Weights of a small GPT-style language model, trained from scratch on English Wikipedia: 34.2M parameters, a variant of Muon for these matrices.
MLP neurons of a small language model. Each row is named by its layer, matrix (gate and up: input weights) and neuron, and shows model dimensions 362-425. Each number is 200 + 20 x the weight over its row's rms, rounded and kept within 0 to 999. A neuron's up and down rows have the sign that makes its largest values positive.
A block is one neuron, or neurons of one layer that tend to fire together. Before each block is what it responds to, as a language model described it from the Wikipedia text at the highest values.

Description: Separators and units right after numbers in census, climate and election tables and infobox lists, such as %, " | ", "(", or a line-opening "-".
L7.gate361,198,176,180,200,250,205,234,200,196,203,231,176,213,195,199,231,181,158,176,193,195,157,208,180,197,210,162,160,238,190,197,183,239,199,209,204,237,226,174,178,224,204,192,218,215,173,196,202,238,230,246,211,178,172,171,186,176,182,172,188,203,198,222,213
L7.up361,179,184,160,198,201,178,222,201,204,210,195,161,177,197,197,227,209,203,222,206,168,187,199,191,171,202,181,199,237,205,226,195,228,219,252,166,158,238,159,235,221,206,222,245,223,182,179,183,199,166,203,178,161,216,185,196,148,201,227,176,202,179,210,190
L7.gate845,182,226,173,201,194,192,189,187,197,231,228,235,167,215,235,204,212,199,207,190,201,184,214,174,202,171,230,185,180,182,205,182,209,213,182,209,149,187,212,222,174,218,163,208,206,183,219,196,196,186,196,206,156,198,192,235,223,216,212,172,173,175,194,220
L7.up845,216,236,223,198,192,197,204,168,181,166,198,191,180,186,198,222,184,184,211,215,200,233,176,221,186,225,188,226,208,180,172,218,217,184,184,208,200,179,220,227,217,193,206,194,193,189,201,172,225,219,216,203,199,226,223,194,215,216,167,182,187,253,217,185

Description: Digit chunks after a split "1" in decade phrases like "the early 1990s", "1890s", "1960s"; also weaker mid-word fragments (myth, phenyl).
L8.gate194,179,208,209,206,204,197,181,199,228,170,209,180,198,195,197,175,212,187,182,216,212,197,214,185,174,211,241,173,149,199,206,202,214,159,186,179,227,227,191,180,196,194,192,225,208,177,192,168,222,200,224,173,205,203,200,204,170,173,184,170,227,190,166,150
L8.up194,206,192,221,194,186,205,208,160,204,204,167,198,185,234,213,184,187,162,165,182,220,195,210,196,210,203,193,188,182,220,203,222,194,226,157,205,189,170,177,205,223,173,181,220,177,242,199,223,196,212,159,192,174,226,207,207,203,177,231,191,192,190,185,195
L8.gate421,224,237,176,163,162,230,235,249,186,200,217,216,185,219,248,215,154,192,188,196,209,196,177,212,205,196,229,204,225,177,187,223,227,188,195,231,200,169,168,175,218,173,205,215,182,188,190,212,182,193,199,182,186,210,211,216,194,201,182,231,192,204,195,212
L8.up421,205,180,208,212,233,209,206,242,220,212,189,213,209,258,229,180,164,212,197,202,194,174,243,203,213,198,195,182,183,204,203,183,181,191,173,206,189,226,197,221,190,182,212,186,206,215,209,206,196,207,216,228,166,214,195,238,189,206,220,201,199,221,226,191
L8.gate573,230,220,231,179,194,203,186,213,217,208,181,179,206,211,235,185,212,218,173,229,218,172,205,213,170,202,191,204,212,216,160,220,212,192,177,161,184,219,198,175,212,185,229,211,176,180,202,207,207,197,232,208,183,179,199,188,195,181,186,201,225,217,220,212
L8.up573,205,190,210,194,168,214,213,188,201,218,193,208,166,184,199,169,215,189,191,201,190,193,218,190,210,211,217,181,196,183,192,198,203,208,221,208,225,206,179,200,183,220,178,173,182,201,205,165,225,223,167,198,200,202,233,237,165,180,172,217,204,182,164,178
L8.gate612,223,235,188,230,194,196,195,207,239,216,206,199,210,210,219,189,237,168,226,198,198,197,212,212,189,201,200,216,242,216,168,222,202,207,204,221,240,185,195,182,211,199,189,235,222,193,216,190,188,153,205,235,212,197,202,211,200,222,179,205,219,203,227,222
L8.up612,188,217,168,223,192,162,191,238,230,257,186,188,229,225,206,230,214,212,203,182,226,178,176,212,215,187,157,202,193,177,198,187,205,211,215,186,186,204,214,222,191,192,208,193,206,198,209,163,204,216,202,179,171,178,212,198,231,182,177,178,205,188,194,234
L8.gate849,203,176,192,167,232,221,190,187,186,174,174,201,209,240,201,210,191,209,200,214,225,209,227,217,192,195,188,197,188,156,188,202,195,218,202,166,198,184,187,170,198,223,205,166,181,189,185,162,190,220,200,203,184,217,191,203,208,206,191,184,170,189,173,213
L8.up849,200,220,196,163,206,180,214,212,198,182,212,190,234,208,208,215,216,225,202,202,214,213,218,202,227,198,202,196,195,186,192,214,215,194,231,206,228,167,189,195,214,186,188,200,194,189,181,209,182,235,211,208,207,187,191,206,184,234,170,195,169,203,210,186
L8.gate1076,209,199,166,188,205,200,192,176,215,203,209,187,210,219,220,184,195,180,214,186,230,148,202,200,166,210,218,194,194,203,173,179,206,187,201,205,230,174,170,204,221,244,194,180,211,168,171,209,189,174,205,212,202,193,192,202,234,238,201,202,178,195,225,209
L8.up1076,204,201,182,196,207,189,213,210,211,190,197,168,224,224,235,182,190,210,218,199,229,178,196,177,193,205,185,186,203,237,208,232,221,194,190,179,220,183,195,185,170,177,146,202,204,191,187,196,172,199,211,218,192,189,228,195,197,242,195,218,170,181,224,211
L8.gate1201,216,204,200,168,245,205,236,214,231,192,220,208,195,180,207,215,202,168,203,181,220,206,162,184,191,228,189,206,192,194,232,202,224,172,202,205,223,171,204,229,181,193,167,181,207,195,214,199,209,198,214,190,171,208,201,210,210,241,189,193,209,214,195,186
L8.up1201,217,196,200,203,207,200,183,176,228,192,171,221,192,178,183,219,180,220,203,164,178,210,180,220,212,150,200,187,175,224,194,193,195,200,201,196,174,191,192,199,199,184,181,173,198,240,216,215,177,193,200,224,231,227,196,183,209,228,206,201,239,194,202,227
L8.gate1209,186,187,201,210,197,228,176,222,216,194,201,196,181,242,185,184,187,218,225,249,203,204,164,236,245,190,225,236,189,214,216,214,206,219,205,203,173,210,200,197,223,223,217,210,189,203,204,184,179,207,243,197,181,199,181,193,216,178,185,232,203,231,204,219
L8.up1209,173,227,162,206,161,208,203,166,208,179,202,233,222,226,219,197,178,205,181,225,168,167,207,213,169,190,223,191,196,209,197,197,215,226,201,195,194,207,206,192,201,246,190,226,195,222,186,178,138,193,226,165,188,227,173,192,192,194,215,236,233,233,238,187

Description: Subword pieces right after a short word-start such as in, rel, for, as, like in-clus-ion, rel-ies, for-b-idden, as-ks.
L3.gate145,187,176,229,206,202,184,176,243,213,211,216,212,195,198,212,216,235,184,205,228,156,209,178,208,220,210,228,222,201,196,197,220,180,191,188,195,220,206,185,192,212,223,150,182,203,175,218,182,204,201,190,203,194,207,209,184,217,188,203,204,184,195,202,188
L3.up145,223,178,225,182,210,166,204,220,223,196,239,195,198,195,217,201,203,212,202,200,204,198,203,194,214,189,212,196,201,222,191,195,208,202,200,193,219,202,234,196,231,196,178,195,201,194,198,242,221,208,211,186,194,215,221,189,193,197,199,195,178,168,215,199
L3.gate792,219,192,189,192,197,184,202,200,195,208,224,175,221,207,170,187,221,216,200,186,181,208,224,137,258,216,167,196,189,213,212,247,214,162,210,179,192,228,237,192,197,188,200,222,189,202,212,236,203,178,184,203,207,191,203,212,195,179,199,172,209,178,189,197
L3.up792,189,207,207,212,220,195,211,198,199,224,216,246,210,201,204,206,187,220,190,222,196,163,241,182,217,192,197,246,226,184,238,236,214,194,215,171,206,218,220,194,218,207,215,204,208,239,229,208,206,211,248,216,199,180,172,208,170,203,216,204,193,222,190,188
L3.gate991,180,161,213,253,166,222,180,179,227,199,189,223,189,200,221,214,199,199,196,231,190,165,204,194,176,196,218,186,178,220,207,214,199,174,191,223,184,219,183,209,190,192,210,189,229,161,210,198,216,211,197,220,166,214,255,159,214,196,217,207,197,187,205,164
L3.up991,202,221,217,161,185,210,176,198,221,214,198,184,214,212,211,171,176,226,186,207,176,228,204,214,226,202,202,238,212,212,224,175,205,201,223,228,217,186,164,170,190,220,265,188,179,193,203,219,218,219,193,201,229,205,224,173,203,207,205,218,188,163,221,181
L3.gate1177,166,177,201,186,196,218,206,254,243,200,227,219,196,219,234,199,200,188,193,212,217,147,218,196,191,203,194,174,204,224,221,197,172,213,218,171,180,188,170,201,207,178,222,165,183,224,222,211,219,196,202,182,213,217,204,249,218,186,196,203,196,167,180,156
L3.up1177,165,187,216,204,219,159,195,241,231,177,186,206,213,227,223,206,238,197,192,185,210,235,211,215,226,196,237,204,180,235,214,221,194,214,189,189,189,191,198,206,177,189,217,202,167,185,213,228,164,233,233,224,231,230,206,199,223,189,249,181,178,230,200,197

Description: First digits of years, decades and centuries after "late", "early", "in the" or "a", as in late 1990s, the 19th century, a 2015 review.
L7.gate128,212,191,197,161,206,198,223,169,225,198,253,200,183,203,209,152,208,229,193,180,200,192,204,205,160,210,173,224,186,167,198,181,258,168,211,213,225,197,165,190,200,239,212,181,210,190,173,177,178,230,176,208,234,198,231,227,192,223,194,215,202,245,176,206
L7.up128,185,172,207,178,199,169,234,215,213,196,232,217,180,231,209,183,216,239,193,206,214,220,212,208,160,218,220,183,207,192,200,199,199,182,199,232,220,199,205,178,196,202,223,223,183,198,181,178,191,203,215,171,254,208,212,187,199,227,202,215,216,236,176,224
L7.gate1078,208,204,223,155,217,139,195,209,200,190,234,213,203,197,210,192,165,188,215,210,234,204,222,208,203,232,208,208,236,233,182,229,198,195,216,207,195,170,221,192,231,177,228,212,210,217,195,199,208,188,263,206,202,223,178,209,189,241,191,220,192,177,230,194
L7.up1078,200,205,200,188,162,193,197,203,208,199,211,206,207,200,222,225,232,213,162,193,194,191,232,198,241,180,210,202,167,167,193,207,234,201,194,175,200,192,218,221,163,198,181,169,171,207,156,193,193,206,206,217,208,170,241,233,210,196,212,193,175,240,193,171

Description: Structural tokens in number-heavy Wikipedia text: sentence-initial The in census statistics, parentheses and pipes in climate tables, infobox and roster separators.
L8.gate58,239,235,241,200,210,190,192,196,208,230,179,182,238,225,213,207,207,228,221,182,194,216,221,202,220,203,203,199,187,190,198,203,207,203,182,194,206,175,227,233,226,190,207,204,199,218,199,221,207,166,206,226,183,201,235,187,199,200,214,176,202,204,199,188
L8.up58,225,209,202,155,181,214,198,179,159,216,194,191,244,241,212,207,210,175,189,191,204,210,217,199,184,172,192,251,181,214,224,230,186,205,214,185,218,198,218,199,266,208,182,212,204,210,195,214,187,215,191,195,162,187,197,226,231,168,220,192,173,227,204,182
L8.gate98,176,188,239,192,221,184,219,203,210,231,211,199,206,248,205,195,217,200,178,195,182,208,174,216,168,167,205,176,229,196,187,202,200,196,208,182,227,169,198,212,184,161,209,187,203,203,240,186,191,221,189,218,203,174,196,214,177,199,190,176,181,229,222,194
L8.up98,177,194,223,208,201,195,193,173,204,202,188,185,222,211,195,194,171,245,212,209,163,206,191,201,192,194,192,229,181,160,190,196,198,184,212,240,217,201,173,218,173,178,203,224,240,185,186,186,245,230,201,215,184,196,213,224,226,189,194,193,190,217,217,229
L8.gate244,226,215,204,199,217,173,196,179,206,180,176,207,187,183,218,236,211,222,162,200,205,201,159,247,209,200,195,210,200,181,201,182,229,198,220,219,169,200,216,230,199,188,200,194,183,183,164,164,175,214,216,203,177,182,183,189,187,180,187,166,190,208,181,224
L8.up244,174,193,212,146,210,161,195,207,177,205,204,196,184,212,200,177,170,198,184,205,170,190,198,203,221,186,174,186,163,195,211,169,187,198,231,217,211,185,210,162,148,202,179,233,181,222,185,204,206,177,214,227,200,177,185,190,172,173,193,193,203,233,173,177
L8.gate286,194,212,231,204,212,211,191,177,201,224,229,177,186,215,190,207,196,210,211,175,190,186,189,191,215,205,204,226,181,191,204,200,216,230,191,177,198,204,192,207,190,202,181,225,193,235,204,202,169,199,215,260,216,162,203,178,216,212,184,185,192,210,182,150
L8.up286,217,156,197,213,183,236,209,181,196,241,182,207,234,226,184,203,221,180,213,199,213,227,236,224,216,218,187,200,171,223,212,234,217,219,177,175,196,194,169,212,191,194,183,245,210,219,223,198,216,221,191,198,224,176,228,223,190,198,192,219,198,171,220,183
L8.gate318,209,205,196,202,174,175,189,163,202,201,167,216,227,204,220,197,159,219,208,202,202,175,187,193,211,205,216,195,209,213,234,194,226,174,194,158,213,202,212,206,199,193,189,252,183,189,211,228,181,191,213,191,207,197,203,210,210,193,209,184,218,172,188,222
L8.up318,186,223,199,193,228,204,183,208,218,173,186,181,178,166,198,178,214,187,220,201,167,193,174,174,196,201,177,171,188,207,206,193,206,223,222,206,186,179,232,216,202,202,216,225,224,198,217,197,212,227,227,226,161,213,228,184,224,206,254,204,180,212,202,204
L8.gate367,169,164,244,203,198,207,204,217,201,193,171,209,228,206,205,187,208,172,204,205,154,161,188,208,204,172,214,196,197,168,207,184,197,213,204,152,207,215,181,196,196,180,195,239,182,197,205,212,192,249,176,214,187,223,205,213,175,174,203,219,201,219,192,222
L8.up367,174,177,181,210,220,216,187,194,185,231,183,201,206,210,219,173,212,196,186,191,198,198,184,187,202,199,239,205,189,182,211,208,197,218,193,223,192,209,208,194,193,215,204,213,192,180,180,201,145,191,195,190,208,208,181,188,225,206,205,180,173,191,211,186
L8.gate447,185,181,219,221,198,174,232,156,200,204,195,157,216,232,186,174,210,206,197,222,185,220,208,202,218,223,175,200,188,181,205,199,241,193,207,182,220,194,212,206,192,209,208,240,180,206,212,212,223,174,177,201,169,206,207,201,195,175,153,233,202,221,190,181
L8.up447,176,210,210,192,194,201,164,180,223,200,192,175,238,204,190,190,192,220,202,210,213,180,229,184,214,188,176,218,182,203,209,200,184,226,193,190,216,190,232,227,194,204,204,241,201,206,200,204,167,191,208,185,202,212,206,212,182,181,183,219,217,192,198,195
L8.gate871,170,182,240,207,202,195,189,183,192,206,185,233,187,187,235,197,183,200,205,214,221,207,214,206,184,201,187,173,211,224,231,196,224,196,200,200,166,175,202,231,231,203,221,199,220,154,164,231,219,228,223,226,205,185,196,202,230,223,176,168,213,204,198,179
L8.up871,202,186,202,234,184,180,179,170,208,194,227,240,194,198,213,185,180,199,167,181,202,212,205,192,159,173,174,194,208,202,207,219,169,181,198,185,198,210,238,197,219,208,196,188,192,178,195,177,190,205,241,220,212,227,233,192,189,197,196,208,202,194,187,159

Description: Conjunctions and relative words right after a completed noun phrase mid-sentence, such as and, which, or that, continuing the sentence.
L8.gate105,218,195,207,199,211,223,217,164,221,204,178,157,196,216,223,195,187,228,227,188,187,209,215,223,210,216,198,172,230,215,198,211,202,193,206,187,174,205,188,212,186,204,187,209,186,180,197,204,203,200,208,212,203,175,209,202,208,201,221,185,228,135,197,148
L8.up105,208,214,223,191,210,191,202,181,183,200,215,220,205,185,205,229,189,216,215,208,184,183,184,186,202,178,207,218,206,187,198,237,223,175,211,192,176,195,183,235,216,165,182,211,206,192,210,169,209,192,195,197,220,207,199,217,207,181,217,192,178,206,179,216
L8.gate180,210,210,217,203,210,208,238,172,191,170,225,228,226,191,189,212,196,223,216,181,158,161,195,250,215,208,193,197,223,222,214,191,219,199,191,205,192,169,197,180,195,225,181,213,201,225,190,186,197,172,216,194,206,205,191,199,188,205,178,183,189,215,203,173
L8.up180,190,184,253,182,193,200,226,222,171,157,219,225,190,217,206,207,208,178,199,208,204,205,233,216,220,203,199,193,196,207,198,224,234,161,168,204,228,200,186,197,196,210,216,182,200,173,235,192,226,179,209,181,176,221,184,196,217,221,188,212,216,166,217,192
L8.gate455,224,208,168,217,212,221,183,199,185,186,184,200,198,192,167,185,210,201,188,218,197,168,197,206,183,210,218,217,197,188,178,203,194,197,174,146,210,188,177,215,188,189,213,223,203,232,201,166,214,190,202,203,191,214,205,197,194,201,222,222,201,163,160,180
L8.up455,207,195,205,205,216,200,172,178,199,187,220,196,197,187,227,217,199,192,226,203,203,183,210,183,209,172,223,222,192,220,216,177,233,207,179,186,201,184,212,241,195,170,213,214,193,164,210,177,179,225,135,174,179,225,184,193,202,177,219,186,168,241,211,208
L8.gate650,176,199,215,187,247,186,238,184,238,178,220,218,161,210,216,193,212,192,201,214,200,201,209,205,182,159,178,207,204,216,195,227,196,200,228,217,191,201,172,211,195,215,207,190,184,205,218,174,199,221,204,222,186,189,187,212,193,150,190,204,230,202,209,212
L8.up650,163,202,186,196,212,212,233,211,238,211,211,210,172,208,204,182,176,198,231,214,193,210,226,198,217,195,192,229,203,173,208,206,228,180,196,211,196,207,180,221,220,185,217,202,225,194,201,184,169,213,199,224,200,210,197,188,208,176,230,219,213,204,217,218
L8.gate663,182,168,239,214,180,208,190,198,200,172,182,150,201,219,182,204,184,188,216,192,187,178,224,197,187,213,227,204,184,189,239,216,213,175,204,177,212,195,209,200,192,173,216,212,207,205,175,218,203,223,177,186,189,165,179,203,200,190,200,158,183,177,203,239
L8.up663,241,208,191,192,222,201,201,192,235,221,174,176,227,190,193,217,223,226,176,201,193,210,231,202,179,215,210,184,243,181,217,228,211,196,199,174,205,172,204,194,211,199,186,203,190,188,213,208,173,223,133,227,195,196,179,168,192,195,164,220,230,204,196,190
L8.gate708,202,207,216,179,169,211,215,208,203,211,206,204,191,192,192,190,194,226,170,176,205,174,216,188,191,215,228,211,199,159,185,205,196,195,215,213,199,199,200,186,152,200,221,190,206,215,193,187,229,213,187,209,204,209,186,197,205,195,202,199,153,202,197,203
L8.up708,200,197,203,218,183,231,186,226,177,169,200,186,238,199,189,209,183,216,249,195,184,201,203,204,197,209,217,192,218,181,213,217,195,175,161,178,201,172,193,212,188,246,216,177,240,176,198,151,197,175,227,229,180,186,194,181,193,201,228,177,164,177,186,190
L8.gate938,210,174,245,236,215,235,197,175,210,197,211,215,215,173,212,258,217,240,205,203,161,188,168,192,195,153,207,191,190,202,202,217,211,219,218,194,206,190,170,202,188,188,178,199,209,200,209,251,213,226,185,200,198,186,189,184,216,190,215,163,194,205,200,177
L8.up938,215,199,184,215,189,201,195,206,141,157,210,212,231,225,227,210,171,238,200,269,227,197,200,158,232,196,236,201,228,200,196,219,172,216,229,205,182,210,163,195,188,188,190,164,227,203,189,198,207,162,184,191,209,194,190,200,179,190,206,201,180,177,162,192
L8.gate1101,201,189,185,187,250,205,210,246,211,208,173,214,225,207,218,196,178,174,207,182,225,217,212,196,205,197,199,186,163,228,222,217,255,220,226,197,190,185,191,217,228,214,209,208,233,189,223,198,199,240,193,201,227,197,180,173,243,218,211,183,188,210,233,178
L8.up1101,215,199,189,186,201,212,170,241,214,207,193,218,223,193,170,208,210,221,202,247,210,199,197,210,215,209,188,198,203,192,166,213,208,207,220,197,198,210,206,228,247,210,188,215,216,210,185,219,176,188,223,176,192,211,205,211,220,181,205,231,166,208,170,202

Description: Connectors that open a new clause or predicate after a noun phrase or full clause, such as ", which", "and", "that", "who" and "where".
L7.gate562,229,208,199,236,226,201,207,183,206,173,194,209,205,174,169,210,183,197,207,193,207,185,156,168,194,186,199,180,202,186,184,232,163,158,208,182,178,206,146,201,174,166,228,212,163,207,178,198,182,185,159,245,227,172,218,202,188,166,179,187,208,183,228,213
L7.up562,163,193,212,175,199,167,175,201,175,200,229,210,151,193,167,216,186,177,199,187,197,192,223,166,225,195,211,212,193,201,215,224,193,166,182,219,192,179,200,215,207,204,205,199,202,198,207,215,223,218,145,180,220,206,204,228,206,211,185,205,222,161,188,177
L7.gate1053,189,198,192,172,213,211,190,191,203,199,199,163,219,235,213,169,204,182,200,176,211,193,176,187,203,173,199,201,228,253,182,178,194,233,206,217,208,225,195,184,192,196,232,187,223,182,199,183,209,186,205,198,195,152,191,219,192,175,200,161,184,176,198,207
L7.up1053,235,189,205,193,183,152,201,197,183,198,249,218,225,211,201,176,194,192,169,207,191,174,217,223,196,199,177,195,210,188,188,171,193,240,189,190,183,214,186,191,187,186,238,203,211,197,189,186,200,226,184,208,230,184,197,219,216,200,192,198,207,179,200,188

Description: Fires on and/or and comma-and right after a closed item, often a quoted name or list element, as in "Bullet" and, Senate and the, chains), and.
L3.gate437,197,188,236,184,212,231,164,194,176,192,228,185,190,231,224,227,204,198,178,198,186,192,195,230,198,230,236,184,183,183,172,185,191,210,195,198,237,220,171,213,204,202,173,160,235,211,189,199,202,202,177,198,224,193,189,235,182,211,182,222,198,189,196,187
L3.up437,193,212,231,183,213,191,178,185,196,186,174,179,225,179,187,198,207,229,208,196,193,197,192,190,210,213,226,174,218,205,191,224,181,193,183,220,196,206,218,222,157,199,192,228,173,157,198,187,170,231,184,168,225,211,186,220,194,196,191,205,193,172,198,184
L3.gate630,216,162,194,181,199,226,216,191,186,187,144,185,218,213,222,210,205,237,236,202,215,184,210,215,189,230,251,181,189,188,186,206,181,193,192,188,195,237,189,211,189,165,208,197,209,215,199,228,178,211,215,195,203,200,183,215,176,181,208,208,214,205,187,207
L3.up630,188,187,164,212,175,207,193,179,209,196,184,181,219,222,155,196,233,185,179,206,229,214,156,218,215,183,232,205,236,209,215,192,193,172,178,161,185,222,212,242,229,162,225,211,216,208,191,194,178,197,199,189,202,215,176,189,211,202,185,207,194,190,183,210
L3.gate655,187,200,209,159,196,206,241,182,202,197,199,176,244,233,220,186,202,176,187,215,220,200,226,205,229,186,220,172,209,186,212,186,186,235,197,169,186,182,166,178,217,187,186,200,213,209,229,204,151,209,193,229,180,206,205,206,176,212,206,203,207,197,177,183
L3.up655,182,219,190,188,205,172,212,191,198,197,193,176,191,231,185,211,189,192,224,173,174,218,185,238,219,150,204,215,206,184,200,228,232,190,178,141,158,189,175,208,202,189,184,215,217,220,200,249,204,147,189,172,203,201,195,203,213,200,173,197,220,185,207,221
L3.gate922,194,229,212,223,225,180,239,215,167,190,194,191,210,230,186,201,208,197,195,173,217,142,163,198,199,208,212,190,210,191,186,235,166,173,203,203,179,222,203,241,217,204,188,229,216,208,195,220,201,237,187,206,152,189,202,175,196,193,184,180,166,215,217,174
L3.up922,180,210,184,217,229,208,194,217,234,235,235,223,190,201,202,198,210,197,158,219,214,196,243,202,216,212,219,194,216,216,187,221,195,186,179,221,209,224,194,198,191,181,167,183,183,230,233,196,185,196,171,162,194,216,203,181,222,184,209,190,204,206,176,213